{"d_model": 256, "n_head": 2, "norm_place": "pre", "norm_eps": 1e-05, "qk_norm": false, "bias": "all", "init": "normal", "decay_shape": "linear", "final_lr_fraction": 0.0, "batch_tokens": 16384, "doc_mask": false, "dataset": "wikipedia_en"}
MLP neurons of a small language model. Each row is named by its layer, matrix (up: input weights) and neuron, and shows model dimensions 48-143. Each number is 50 + 15 x the weight over its row's rms, rounded and kept within 0 to 99.
After each neuron's rows, "fires after" lists the tokens most often just before its 100 highest values on Wikipedia text that the model never trained on.

L8.up107:49 52 38 35 56 53 54 66 33 40 57 19 39 59 54 65 62 50 37 46 70 37 56 46 50 51 32 52 40 46 25 51 38 59 59 35 33 46 67 36 43 53 73 79 39 45 48 30 39 30 58 46 63 62 51 45 43 55 58 44 60 41 28 50 47 45 43 85 75 70 49 27 50 71 40 34 37 29 49 26 43 73 65 54 84 60 21 65 57 59 55 63 73 46 88 57
fires after: "4", "5", "2", "7", "0", "6"

L4.up686:77 42 62 51 51 64 61 42 45 68 75 79 57 35 37 60 78 49 54 37 70 68 34 43 59 63 38 51 72 58 39 28 58 40 43 60 43 46 50 70 36 55 59 36 51 52 58 46 31 74 33 18 56 45 41 59 35 41 61 65 60 67 48 74 50 75 16 75 65 55 49 30 51 25 55 41 50 29 56 55 56 49 47 39 71 52 43 33 54 65 61 46 54 59 67 41
fires after: " |", " ", ":", " ±%", ","

L4.up578:32 32 62 70 64 57 30 47 57 46 63 58 41 26 22 51 34 56 59 73 61 49 79 63 32 55 44 64 67 37 76 41 38 23 40 64 58 74 40 48 53 33 69 32 38 55 33 63 49 38 59 64 32 49 38 44 57 80 52 50 65 57 49 48 81 31 61 54 35 40 38 48 43 35 46 29 61 49 32 34 58 43 61 50 63 62 60 53 34 55 40 15 71 53 63 46
fires after: " the", " of", " in", " on", "th"

L7.up920:68 49 60 34 79 59 49 41 52 49 76 77 18 38 69 60 38 32 16 45 56 25 64 30 49 25 66 36 47 41 63 66 45 53 28 52 55 41 55 50 55 69 58 63 51 53 47 43 41 43 64 55 45 58 40 22 59 53 48 78 45 67 40 61 45 47 53 24 74 70 38 42 42 65 52 32 45 31 37 29 37 45 54 42 78 73 35 45 43 44 56 39 57 62 65 77
fires after: "0", " ", "1", " October", "9", "2"

L3.up155:50 49 53 66 26 70 43 58 53 70 60 73 64 50 65 48 49 61 51 64 47 52 30 58 26 38 68 52 40 48 51 69 51 42 33 20 61 62 29 67 77 54 68 42 77 72 37 60 73 47 59 29 46 63 42 42 55 38 44 36 35 35 44 44 43 56 34 42 67 44 57 64 56 49 78 63 53 67 65 48 56 56 50 42 53 75 45 51 39 33 64 55 30 39 48 65
fires after: "-", ")\n\n", "\n\n", ";\n\n", " •"

L8.up126:57 74 62 63 33 66 25 51 50 27 58 67 47 40 82 10 69 41 62 50 66 36 54 79 36 52 56 49 57 31 61 63 59 37 42 83 34 52 44 67 27 59 44 58 84 51 40 51 54 52 38 30 37 69 35 53 30 59 53 59 39 59 65 54 45 25 67 60 36 25 45 40 49 44 39 63 79 31 47 44 61 66 51 51 51 53 38 59 56 66 21 50 45 86 47 44
fires after: "1", "9", "0", "-", " "

L3.up344:29 34 67 52 47 76 33 50 35 60 58 38 37 48 50 31 62 49 54 65 31 44 54 53 50 79 60 54 44 24 55 56 71 33 46 75 68 39 41 31 33 32 71 30 52 51 55 37 55 54 54 65 48 22 40 40 33 61 46 87 49 45 77 36 60 45 43 41 27 43 59 60 33 62 42 28 53 41 69 80 36 34 68 66 33 61 54 72 49 64 56 55 39 63 51 34
fires after: "\n", ")\n", "-", ":"

L3.up636:39 51 42 62 53 40 21 41 43 61 10 52 86 45 48 48 43 40 47 24 48 44 35 34 78 66 59 46 50 49 70 53 40 43 44 41 84 59 77 49 28 60 36 54 53 62 49 34 38 61 53 49 85 84 51 47 68 45 56 70 51 38 61 56 41 29 39 27 49 57 55 57 45 60 40 65 51 84 53 68 50 57 46 22 65 56 53 41 37 52 69 80 78 35 59 37
fires after: " \"", "==", ".\n\n", "rib", "===", ":"

L3.up849:41 70 22 61 55 46 29 44 46 63 44 61 59 49 23 50 60 40 37 49 33 57 54 42 77 28 65 52 25 51 40 46 54 70 71 67 52 32 48 56 48 49 69 38 39 62 32 35 56 64 45 31 29 59 57 52 46 47 42 58 46 72 23 45 26 60 62 42 39 52 54 54 67 69 62 36 43 70 99 57 53 42 57 27 27 58 41 39 33 38 40 50 51 44 63 56
fires after: ".\n\n", " |", "==\n", "|", ")\n\n", "\n\n"

L3.up465:27 62 51 49 42 55 59 26 62 65 54 54 35 45 62 11 50 68 75 92 14 43 44 50 41 70 65 37 37 37 73 57 41 66 54 53 69 66 48 57 59 73 69 35 49 45 43 40 71 32 49 32 29 44 53 31 66 66 36 28 59 48 46 38 40 38 64 57 46 34 67 31 49 56 70 40 21 67 23 86 50 34 59 59 41 68 37 46 29 66 30 43 55 52 50 32
fires after: "-", " •", " Time", ")\n"

L3.up672:56 49 49 71 57 68 32 09 36 28 79 66 38 37 48 40 70 23 47 66 25 22 52 21 27 63 68 24 32 46 54 60 33 65 81 40 53 52 59 55 35 60 42 82 49 57 48 34 50 55 22 56 43 52 39 28 55 62 55 55 43 58 33 49 52 48 49 33 16 70 45 47 44 43 70 54 32 46 51 46 23 61 39 67 57 64 64 46 48 68 39 51 35 49 34 36
fires after: "\n", ")\n", ";\n"

L8.up598:67 65 36 52 48 57 40 53 52 49 48 79 50 35 32 48 33 60 75 46 81 54 53 20 43 65 31 44 48 61 10 74 94 40 49 71 44 24 62 48 39 29 45 50 36 55 68 57 65 45 70 55 55 47 34 24 63 59 67 46 51 64 20 45 46 46 62 29 42 51 41 37 54 38 43 73 54 94 50 61 44 47 87 56 59 85 71 57 35 36 52 44 50 28 62 62
fires after: " L", " R", "M", " M", " Sh", "L"

L4.up504:52 61 73 50 50 54 26 46 19 56 48 14 80 58 75 40 55 16 55 51 58 27 35 56 57 65 57 65 49 55 29 39 26 53 70 40 80 40 35 46 23 26 51 48 60 43 29 38 72 43 30 33 80 36 50 36 45 26 63 81 49 59 70 59 80 39 60 52 47 39 53 55 59 75 70 52 60 51 47 51 66 53 37 52 45 57 72 53 40 65 57 55 16 31 36 46
fires after: "1", " According", "2", "0", "ording", "9"

L3.up114:61 54 52 40 80 42 56 50 43 58 47 27 14 35 50 44 58 54 58 58 39 44 56 40 47 34 31 72 63 38 50 38 52 34 62 40 50 54 63 64 54 54 44 61 69 53 40 55 50 70 57 61 21 69 60 52 66 35 56 60 42 29 15 49 57 28 37 38 74 05 55 59 81 62 59 52 39 54 19 87 60 61 63 60 47 55 35 36 41 51 74 20 61 49 52 53
fires after: ".", " |"

L4.up10:55 37 46 44 63 79 42 37 22 24 67 42 38 65 56 66 46 49 24 43 48 40 56 74 45 69 45 53 45 50 49 62 60 40 50 28 47 64 51 48 82 63 49 71 49 43 40 37 46 27 40 63 43 51 24 71 61 49 67 53 70 45 53 51 41 49 27 23 52 43 54 49 55 42 45 50 76 57 57 51 36 31 73 38 40 43 62 20 66 63 68 88 50 43 44 54
fires after: "-", "ST", "D", " •", "E", "P"

L8.up611:63 19 63 65 83 49 31 63 66 45 59 49 61 54 37 18 52 64 59 35 41 48 46 67 52 75 53 37 46 31 19 70 44 62 30 43 85 70 20 30 54 40 26 52 58 48 30 77 39 58 39 49 50 54 48 55 40 47 63 67 57 44 54 91 58 28 42 67 20 57 29 42 59 47 42 36 56 57 55 52 37 64 44 54 34 57 36 76 69 88 61 54 53 60 60 48
fires after: " ", "1", "2", "."

L4.up657:41 59 48 59 52 67 47 35 39 61 77 58 45 31 30 51 49 48 42 62 38 36 45 38 54 57 34 42 46 56 26 63 61 33 61 34 68 60 50 40 67 48 56 45 51 50 32 07 40 53 62 28 40 53 56 38 57 74 64 65 94 41 27 56 27 66 56 37 21 62 74 57 29 49 51 39 56 38 46 53 52 56 59 67 54 53 40 20 40 35 76 51 60 54 35 40
fires after: " was", " is", "-", " were", " the"

L4.up201:68 72 50 67 58 55 57 35 32 83 40 58 51 38 02 41 53 45 62 50 51 60 64 50 62 78 19 57 30 29 71 32 53 51 44 53 34 70 47 50 49 49 52 75 30 44 23 58 60 37 43 43 39 47 58 38 61 71 60 66 66 61 40 54 44 47 49 49 23 44 71 42 57 50 45 23 30 47 66 41 32 58 54 65 29 52 57 65 20 33 69 45 27 58 28 45
fires after: "-", ".", "==", "\n", " •"

L7.up446:70 56 48 46 55 61 54 55 80 34 66 80 47 23 35 32 55 59 54 50 74 43 63 40 35 84 53 63 35 48 31 70 77 66 41 63 23 35 56 72 53 42 50 70 67 60 44 43 65 50 57 44 68 32 35 51 27 40 36 46 54 73 40 56 51 25 38 63 16 74 62 32 64 65 46 49 56 36 37 52 41 56 50 59 51 30 41 74 48 84 42 27 36 42 57 47
fires after: " L", " un", " Th", " st", "L", " St"

L3.up403:43 76 77 60 43 36 36 54 50 57 30 59 54 62 65 37 67 51 45 54 38 94 44 51 39 47 70 38 30 39 62 37 52 74 50 33 52 57 43 50 36 62 25 40 77 76 44 47 66 66 54 39 52 34 27 38 68 50 55 23 51 35 14 64 40 54 43 11 39 62 75 32 58 68 36 60 28 57 67 72 35 32 61 21 36 49 39 46 37 54 46 60 61 60 29 45
fires after: "==", ")\n\n", " |", "===", "\n\n"

L7.up426:67 68 17 58 50 54 32 64 84 60 84 20 54 45 58 45 34 91 51 52 26 31 39 36 73 66 51 60 43 58 83 76 48 80 72 25 58 67 45 22 40 48 30 40 47 42 54 65 60 56 54 45 57 62 52 72 54 47 54 70 80 14 61 51 69 60 47 37 28 45 39 42 61 31 66 34 63 47 55 46 73 49 36 51 69 36 30 36 37 62 39 53 27 40 43 90
fires after: " ", " |", "2", "0", " —;"

L3.up608:55 60 34 54 64 81 38 62 39 50 54 47 40 41 40 61 45 49 42 53 52 37 64 42 37 75 63 32 25 53 46 46 37 36 42 32 68 39 43 37 54 30 55 85 31 41 30 43 58 67 33 36 67 42 53 63 53 67 50 33 69 71 21 52 43 40 25 45 54 65 46 32 72 63 18 39 59 49 65 44 25 35 64 46 70 72 41 46 36 42 50 55 53 54 75 40
fires after: "\n", "-", ")\n"

L7.up432:60 58 43 45 49 44 63 35 47 59 44 52 42 78 56 69 55 23 39 41 26 67 70 42 39 74 60 42 62 55 35 46 36 65 86 38 34 31 35 42 45 29 66 55 22 54 31 18 27 46 37 34 78 58 62 37 61 60 66 61 15 52 11 57 58 46 60 56 36 59 51 48 45 65 69 71 40 51 43 51 57 54 84 50 26 48 57 50 58 60 57 59 34 44 84 71
fires after: "3", "2", "0", "1", "5", "-d"

L4.up234:45 45 56 61 16 66 29 26 48 28 66 36 50 72 36 69 62 53 36 57 36 38 43 53 53 48 48 60 42 38 87 30 52 49 48 26 75 51 37 20 67 71 57 51 47 53 41 56 46 43 16 55 61 35 66 59 78 61 21 49 69 22 28 53 56 51 24 38 66 59 30 50 43 53 59 36 59 14 43 46 60 47 52 31 93 60 73 50 56 71 29 74 37 44 58 42
fires after: ")\n", "\n", " UTC", " •", " of", " |"

L7.up1019:55 74 46 43 83 79 56 34 66 67 57 44 43 33 53 67 68 47 61 68 86 40 24 12 59 12 43 59 57 58 55 64 55 53 51 31 53 35 23 50 40 63 50 62 33 49 46 37 24 64 52 58 37 35 57 37 34 72 51 45 67 64 65 44 59 58 43 53 66 55 48 57 54 56 54 51 31 64 59 34 55 70 63 49 48 37 33 48 62 57 08 29 50 70 65 39
fires after: "-", "0", ",", " ", "/", " m"

L8.up613:44 41 31 73 60 16 45 63 60 46 51 45 57 27 20 49 50 29 38 59 57 41 51 60 76 49 38 57 57 38 39 58 40 53 52 50 22 53 46 46 47 44 72 37 49 41 46 70 59 37 34 70 46 29 32 65 43 56 27 34 35 47 39 26 59 44 34 56 44 36 61 59 42 41 45 42 36 52 62 34 39 42 66 63 59 72 32 42 78 65 27 35 42 65 44 73
fires after: " the", " in", " In", " east"

L8.up728:45 38 82 46 55 55 53 50 67 64 48 72 56 34 77 62 54 39 50 40 66 17 69 58 61 83 57 60 46 58 48 70 29 48 45 54 59 63 63 32 52 57 46 46 38 49 73 65 15 59 43 67 51 58 55 63 41 49 50 48 45 47 36 70 56 57 54 69 28 54 25 60 55 34 53 22 39 40 44 55 57 74 61 25 45 34 45 45 55 65 31 48 42 21 31 33
fires after: "–", "1", "-", " w", " (", " "

L3.up997:12 68 57 33 53 56 52 61 51 36 62 47 39 27 58 58 61 59 90 65 63 39 36 14 33 45 37 83 52 53 45 38 52 56 63 43 68 55 60 50 40 65 37 58 63 60 62 61 27 58 72 23 43 55 53 48 53 67 66 27 57 37 66 36 53 28 32 53 64 38 40 69 54 40 49 57 56 68 51 41 56 58 42 44 36 40 31 36 39 72 86 37 47 63 38 42
fires after: ",", "."